python train.py --n_layer=15 --d_model=640 --n_head=15 --n_kv_head=15 --head_dim=64 --d_mlp=832 --vocab_size=8192 --activation="swiglu" --norm="rmsnorm" --norm_place="pre" --norm_eps=1e-06 --positions="rope" --rope_base=17200.0 --rope_fraction=1.0 --qk_norm=false --attn_scale=0.125 --bias="none" --tie_embeddings=false --parallel_block=false --init="trunc" --init_std_qkv=0.026 --init_std_o=0.0 --init_std_up=0.026 --init_std_down=0.0 --optimizer="muon_variant" --lr=0.0129 --beta1=0.9 --weight_decay=0.017 --lr_head=0.00498 --grad_clip=0.5 --warmup_steps=200 --schedule="wsd" --decay_fraction=0.826 --decay_shape="linear" --final_lr_fraction=0.02 --batch_tokens=131072 --seq_len=512 --doc_mask=true --train_tokens=902600000 --steps=6887 --dataset="wikipedia_en"
MLP neurons of a small language model. Each row is named by its layer, matrix (gate and up: input weights) and neuron, and shows model dimensions 160-415. Each number is 128 + 24 x the weight over its row's rms, rounded and kept within 0 to 255. Numbers have three digits each. A neuron's up and down rows have the sign that makes its largest values positive.
After each neuron's rows, "fires on" lists the tokens most often at its 100 highest values on Wikipedia text that the model never trained on; "fires in" lists the words (lower case) most often at its 100 highest values on Wikipedia text that the model never trained on.

L9.gate823:110106124117137129101124148093118103130155152132109133115110145184081125100135136173100086183119097092100139153168128088106120194138116171170150106146108126165141096122119162124104075098090124073123164134148132155143085109145130158119109084102093153147109144127161133150152113123166100142084132141112135143156167132111132146123114140142133118173124132207120126131185127121064118120140104115158101174111185124195176114123105093136120101148139155091109124155118149126114146137107138083122096142106117079104138126130115104125110128154123160103135157177120146137123137115106126094139170128148152129123137115122183110174125164159103146135132150125120126148160094157118107136094088141116117110161169132147110114094138141075116133167130138097115157123152127183157091079152119
L9.up823:133085104145134099130143143091152149157133121126168111103111157155084165139107157117148130127151133115117108115133154186121088134165144151123161178137129132137155097118146095101161128117127142116089131114126108149138124113144161141130112168128125139128149158141117131150186147099176151093145168110138073120144145094156132113122140128117133111130133099110089113141114160089110151144137152105136120130115161148119109132124135149125154131092175107129046129068113127116170174172096165130102105111079118150159085117181127112147145127150148106141128104101135132141159093099120093101078113136142151145151120125106112095125138138152137096125132090112127127136119117103173121144111119084108139156096083121128114138114153115116154154107120104144134142153071103142129162172131098
fires on: " were", " was", " are", " is", " first"
fires in: "were", "was", "are", "is", "first"

L3.gate227:148100165125180103152136102105136169154134127141151127120151113136139136159151107104168125148153113193131151084100109123130119140106132139140116106139107116136137140134097173118144132124122162124120157103142132098204132113124144051124133111135117102113140135142122103094084105173127088144114120156144083132125116130137168122180109127111118137116137130121135163136137104142131140143104153093145158125102142147175147158132167113126150155088180140153139120143104101143121142131098091126056128127114103100108124116144135103115163155119126144132132130117181133115125186148092109158131135152123155142095161105103120103115135101164175081110108144130140114112113129145135149095134185097115130114117126120092140135109171096148158116126132155103147101151122140103134099151141174
L3.up227:127168105166132134108099107115100113149091150071142103140127155133151162135111121095129120121118153161141105116115148119186161118124150125128114092124127117134139099121159154127095110118099165118118177123114110092145114133124083155153152151148155126160120124149190120116153111141183122156141155075127114115138148125161130119145115146101171114124151128143116173132140144118118156148126162129138170107146166107085133128127092135128093126109115120130131142146164133118106157129164130117151135129113117124106146116094123147125160131112110127135121110104165119090106133105116188146149153093152123137130166120097121138149108131154093135133103152148114143120171089106117166160123188136172118150098124150128115150120130113131127095119105138102135143088115100134137153111125163
fires on: " with", " from", "P", "ce", "o", "n"
fires in: "with", "from", "jpn", "royce", "rajan"

L10.gate176:126132137119164150123127117067113130148120167120156103125093124101186127168154133109105134121126141112118121118147108182092116178112136097124154135108108096133138082118130158059109131110154174157086138111125163132105137142130127100149130139118131174151125146119097137156178162116100111138134150130129153159141149133138127174125148108161127131087118147154141164100127088102153133129103140120149113116175151123134139109156133126141129151141150167138157114126121147126116108147105142161073129091133125129143122126149113094133176101153167105138125107148202126084124136095147142142136129156148124135121156148110152193161132127133132123133164139105127067128128138142113161107119088128161099147127100133145173149140133107124142137095098154098160122148107152135165141141142120
L10.up176:095146113094119126128144115113149153160115182124146119104119124130175128135133139123136170127137138163116078139133153143149105131162086101123149067106146097078121085093101133136095108086199168153147112110089123168166164131124148111131113131099157130139119110101131099136099123150148102130078131138188154135123101123117114110143126146133124117100085143114148119166140130145160137126107083154120152146147147119138171126155088153147124155095091114107115143136065157160153113130152145093086161122163112139151097115119145160155096119141091174113132081134141134132106118145094137169109144116113128156126153139117160103117144133160083186165108145123171109098089115145149138114156173119135125141120132113101117124112114136125127100158108124117094106160130118097176119139147120
fires on: " a", " A"
fires in: "a"

L2.gate53:071075131124115146139135115146124112175146134086112136104101091090103164119124145113134123101166163111091152079163171156117149141121125115113177126152111157100136140143086153109119101105150141120167075133138108148164120156136163154160116102119145123147083121167090082141132142131149150116114170142055122108091111170139121122107168084114134092157141129122138096102163137128115104101125103146128142118131179179094126105109107107120102123114135104043132120129101146139124108132159093098112144183093137065111150143146131099143112144158126140139123102077140130157126131138130078115113120135101117109107090120134147125106162146117145134104065102112137131104132119158133103101102123136142094116124114097117132113143165081179111118068104123129110139086124128135167113114124171
L2.up53:123091128135154161104140147153137144122098129096123139085127103126118127099101140073099158146159124132095124116086126127116118136131142143132123113132081132129104106119099146163092135102166124135136100109117112151181124147123132098152094110104149125120129141154087142115104174116174104097152077127097140135103119151140102106119163161145117162152100074141170131087165150171127161130126119137156166121138101145101126119135086084088099100174114151119147103151125160129134117131130081162093144141104147107085129160156124077114114193125163128106150095131115122134116102112129104093167153175121139184147108109130120133126143132112080114091093134105149137103130130134169111106142130086105090146143151089177095146134134107138142109129096145141114140108162119170160105087119167
fires on: " later", "en", "ter", " late", " back", "Early"
fires in: "later", "early", "late", "back", "last", "present"

L4.gate705:107136105104142159167113149111096099079124164136128118104131164113140130133154101120130155150120097103113144157143125153113160121198136142108160161130151128135099140111146089116124123161106093143127140165119133155082127161085103121097133087158134100147128101138127135089114119090138168094129119168111147150143133163151109128107122105173145151137152116128165098129089075103124129159149127118171101163131121139175115136111107120152154122161167125105145089142179085142156162106118148109133122143127182119127110121128135121140127120117128123123188092129132102139132081101102143122157169124132170138177156110148153080170148096106148143088105134152134145131151140121080100124144171106124128075099141106144098126137152122133159135127171157113129128137100158121118122148153131
L4.up705:077122125166145140149134084133111139108124134104115115143122114129110124115122120134155118143113115101136152108150118105139142148182144143118123141115133125128108152134175147126150168101113158107108098105177114099162129150176118148129101113118129109103095094074099099150164111152105171134138104130110120095116081117163105129096119093145146122151128097174132134106089123142096117163139099155112174139094137168085128106112110121169152112150156130117128155119138127128180166122104170130124146092142132132124099139144110089139105160134115156134161171128129127153124144129140134149083110141139171159118173154090079107122096145180151093107159104125181137157117116130122103137131085150106129120160099132097145118101151106154132124116111144132166147120139095163145182153111130
fires on: " had", " have", " has", " and", " is", " were"
fires in: "had", "have", "has", "and", "is", "were"

L10.gate411:153132139108148154167127129128086124103148128067126139131159127155155126150146150158085136105106112135108141101137155150114067141148167149095133095124109091140069161108149150151157155155136172139122144097100107167140082155152099155078150150111149120096104130163090134143175131127104153129070127100116154167177112145159074113114089165127138167164105092121115135116152204118128109122146137136116121138158161171110138131121121121144126154136131104115134107171137119086122118115163126093144111156124194112115117137136096094114153093129119108129118101127086122132143126143146156097083114118155145146104101135132133107172144142165142051168126073080144080183130091132138121120112127159107110118131129171151139131157132145150110122135139182143118127120108099147122158121106113
L10.up411:107173106128123136132117160159116156110122142139115158145128121129103119123139146190153146154116068166107122130190113134117107167118166110087155161155157132175130069103106151131115123102101125095097110092084146122142120139085128125115171101152154103157130100115071118130161138122087144138149155147114135116136131135145143120115122124112146124139132093154173103153167132115136112143118095136109131146134097139104132135127121129143149124128123098121179088145102157126163155157121132114116137140139108125147124117124125147107101129137154156089155134095099116113128126132122096133152127126130159120154137157124110144112083124138136158133112112088136097143146099118083102144112131103120137146118142147086137127135164124127142140167123144127094145116128125176130171103087144
fires on: " has", " have", "p", " f"
fires in: "has", "have", "f"

L11.gate522:114141116110158128140116143114109099078138168106117118095132113128109134129095137099109128126140100148133093151162145143146130095145115111120085115112156100128093115135134135109131195121139156141154104142080136144072097123067131110144092118136123153164109139138138113084124121158124125172123082104123139124135127086149101139121135167164140145125107088105116174115135101149154147124119070192107152142154112094152107124146116139123118098136116140110138141105127131126152160187140133098125112052106135163123121110136104068161122113113148085130115098133126105080135131121121155139112117161146087143164139116084092181135136114110108129147122131132130090121125150141089088127129130138135123147126108149132110131136114126105156166129134113095142119159095158144154121108161124
L11.up522:142153146153110168100133091100105140123112100115125116142130134080112081120105120129127102109155116126156152128122159100152136095146108121177116123110133133147105103101124148124144101132129118142083120086118131127148162097105105115122079119175124132102099107089109115101104095129134133117092159110091155089149176126121129115114100155126153129107129113140099114134108100120127117143118162081170129104106111148148107123136084115093136158100149175149138119116051112156113135116155160151081163114151137140135138117114145129151184128142166135151112096122150111119155114164083114107120124138115128118094139167142163141133101122134160152126128108125134117147116164169124111113093130091117087095129129081125112121134154105126112121144122128118134115147086125104075118171106122
fires on: " a", " his", "A", " A", " their"
fires in: "a", "his", "their"

L5.gate335:123078104148128120156130149138153142097118092106123120113157134120110127126147143141131137123144108136084164146138120151135175091139150137137104107131120091102115116141147122094182171150125141113145124108104118137132131111134123088155148110114149169087111138141150126119094125140143105159080088146103097114123152126118103150130107150127146115083135168131063177108145126167100130146124121112094134124128189089136135078087107186128113133124133183107088166151142121147166150124131145127142110122133102118137145149140145145168140105153082148124121138137101135129131121129108155156141139120134119110115140113150131124171144170132133095087117109160144140142128130151124115104133133146099133103096087122158117087156136141089108155116113134107155157175106124069112082147140135
L5.up335:100122119114116158141147144144126115131131136155177101151137077162143167124097160111158151096116114135124114126121120148147136124131138188153108139149118109105143139152128124128118161126115142164110151132135144132093116126150129119145143171131132101127138103134175187140109108148138126094110120140126117088147133153128138122130135111115126123171094156075143148132135168103159138157106101126176094109158163127100135171157105089102105128070127173110112117166123133168154110111142148089112130119127118118125122149119170108077121143151141143132138125182131126111102084140127128172091146112126131128099181111100105115132061107119105154164174123166146130089125135079142124143125131133133119143097135147132123111114168129122165151152147112134122128098122157105119126087106143
fires on: " from", " of", " by", " with"
fires in: "from", "of", "by", "with"

L5.gate670:123141151149096173182133125131086131142121081083094109177134106100113106114134130161158113133100115124115143097162088123106110157124094127098170137132097127144109110163157155073120152087131162143130095114174128126134141146142166122144182114124096076133111130131142115087106132138151133122098125150138086120145142157133132120112151135156119142131195111060107106127109081134157088135122116145124103143098143136122156074165134134094155174147129093117181148102095120119118113109113085121133146129091126118078089126139123111159123138114132140154127119104153120092139151120140115144123124116151103089143115123122162157156128121122097129159125114100125172120135118126102142126153105116097138142115147157122106170153156112077086113127111103085116134142134139128147088135127118
L5.up670:165123138123103119167164149183137129116138164076133146107152138137133141121129139099181145111157146133140114120122144113164125181135147099154098128144136144145099134097109119157125156108169142093117111166129113131120146140125139117099092146162119134110125148156105137099110139123127168101122119142090080152146150146122132166102135139162115162122132113142117161058123093148150152110104138154194115126108160171133151133149138119114118112096088099183133172122095118121152139157110117140116166148149180182173120108117083137107146139170103100098138170127151106156139127072099130102150137143143136154115112069143121146104117111134107141097107118161125127159120114112125136070140146129134106134120146129134103126123131159135118101163119090118118116116073126101150113170134112
fires on: " where", " later", "ter", " Later", "und", " followed"
fires in: "later", "where", "followed"

L4.gate225:164154115154102064106107108106080136104099131143120119153116101115139103122072133110134119142077112107103122170109145096144136106120148123134144126124096138148138131146111119121164096177148104135140131139130098124111120106156104150134129152115134106196111135107146170122125093134108120138101111111099124132138127128127132123128141098092131167106146084153151158152106120142132098131150168125135142187103146142193118121146097099129160159115091138125134174146158113131133128080146177121149065151152110144125163138133133108161116163118120125146129083102124164136102133114128134109136135086196114128105135101125133117121138151150164152097174133152113125154138130132161130123153129177127205133141117122134119172102149117146153137105145108082136110117100122131118166126124172
L4.up225:122119167097111092122148140120129129165112175131137076168079126101144107130121117154117160122117144148118135116129156105093138127128136150085128136151184095149144135096128124134115133116102126119118100116108110098127158110137139118199136094168137127123143137156086164092157117176161120130125168094128149121128141073155116138106150118105151117109141148113089135156090127138073148120118163143130116128133103193165084127141148189146143162145117128141130141121118165121157089096170152115136100106142096106128093163079104113126168162078141182154084114115126120160117132128131125158121128098094104124108122146129115129090095125161136104154168110138155140152125139179106102134157099170119161119183116144112113112133127124128118120147169157143131166129095110079118086112102133
fires on: " of", " other", "ing", " or"
fires in: "of", "other", "or"

L2.gate427:113096148123105161115165140117105150157139143151082123182153110161109144145122119100154140138126101131162162122108132149123096132095162113114126181159129145133110153122147172106082108126112106102138152111146108095134116156142095149144133115098121113142135104114123127091131114152155133188086108058132150117142120104142149155138093115122115148144095091146111189132122141148191190166128170122098144132147116149132168124099140091111112162129114135107105149134147131126138167144101107158097103090143139160075127153109113106122147145133104099160129104102125130130127144138107148116154195115162192123127150148111153096155140156166131161148110084133163094113154096133100155101117134112130176121148125121161116144119154126134103126105146132184141112130124140147173174137114129
L2.up427:120143126140105092125137147113151077105134140129106098132148112127111070130090136106140141130106128164138135129122140085117156109173126188080130110206162126099123146107114108103129102129145162153138137091104143164126149132126144145142137146141108136141113135111141144111150088136130139133102125044110129130148110118145131171172111139119129116180118129175087128119096091147184100153129139149091085128149087136160131163136111083115133138162097160099112155113132171128109126113127122161134133115106160154125119116150120098144142136144135123069126111124106144133114156115155112123120080145133098134146127126137112103157109148167140153154155129119109132140169076127115136139055160134146147132137117128130135129117136143129114129132144136081153141116158105113136130147100111
fires on: " as", " called", "ing", " to", " of", "t"
fires in: "as", "called", "to", "of", "got", "calling"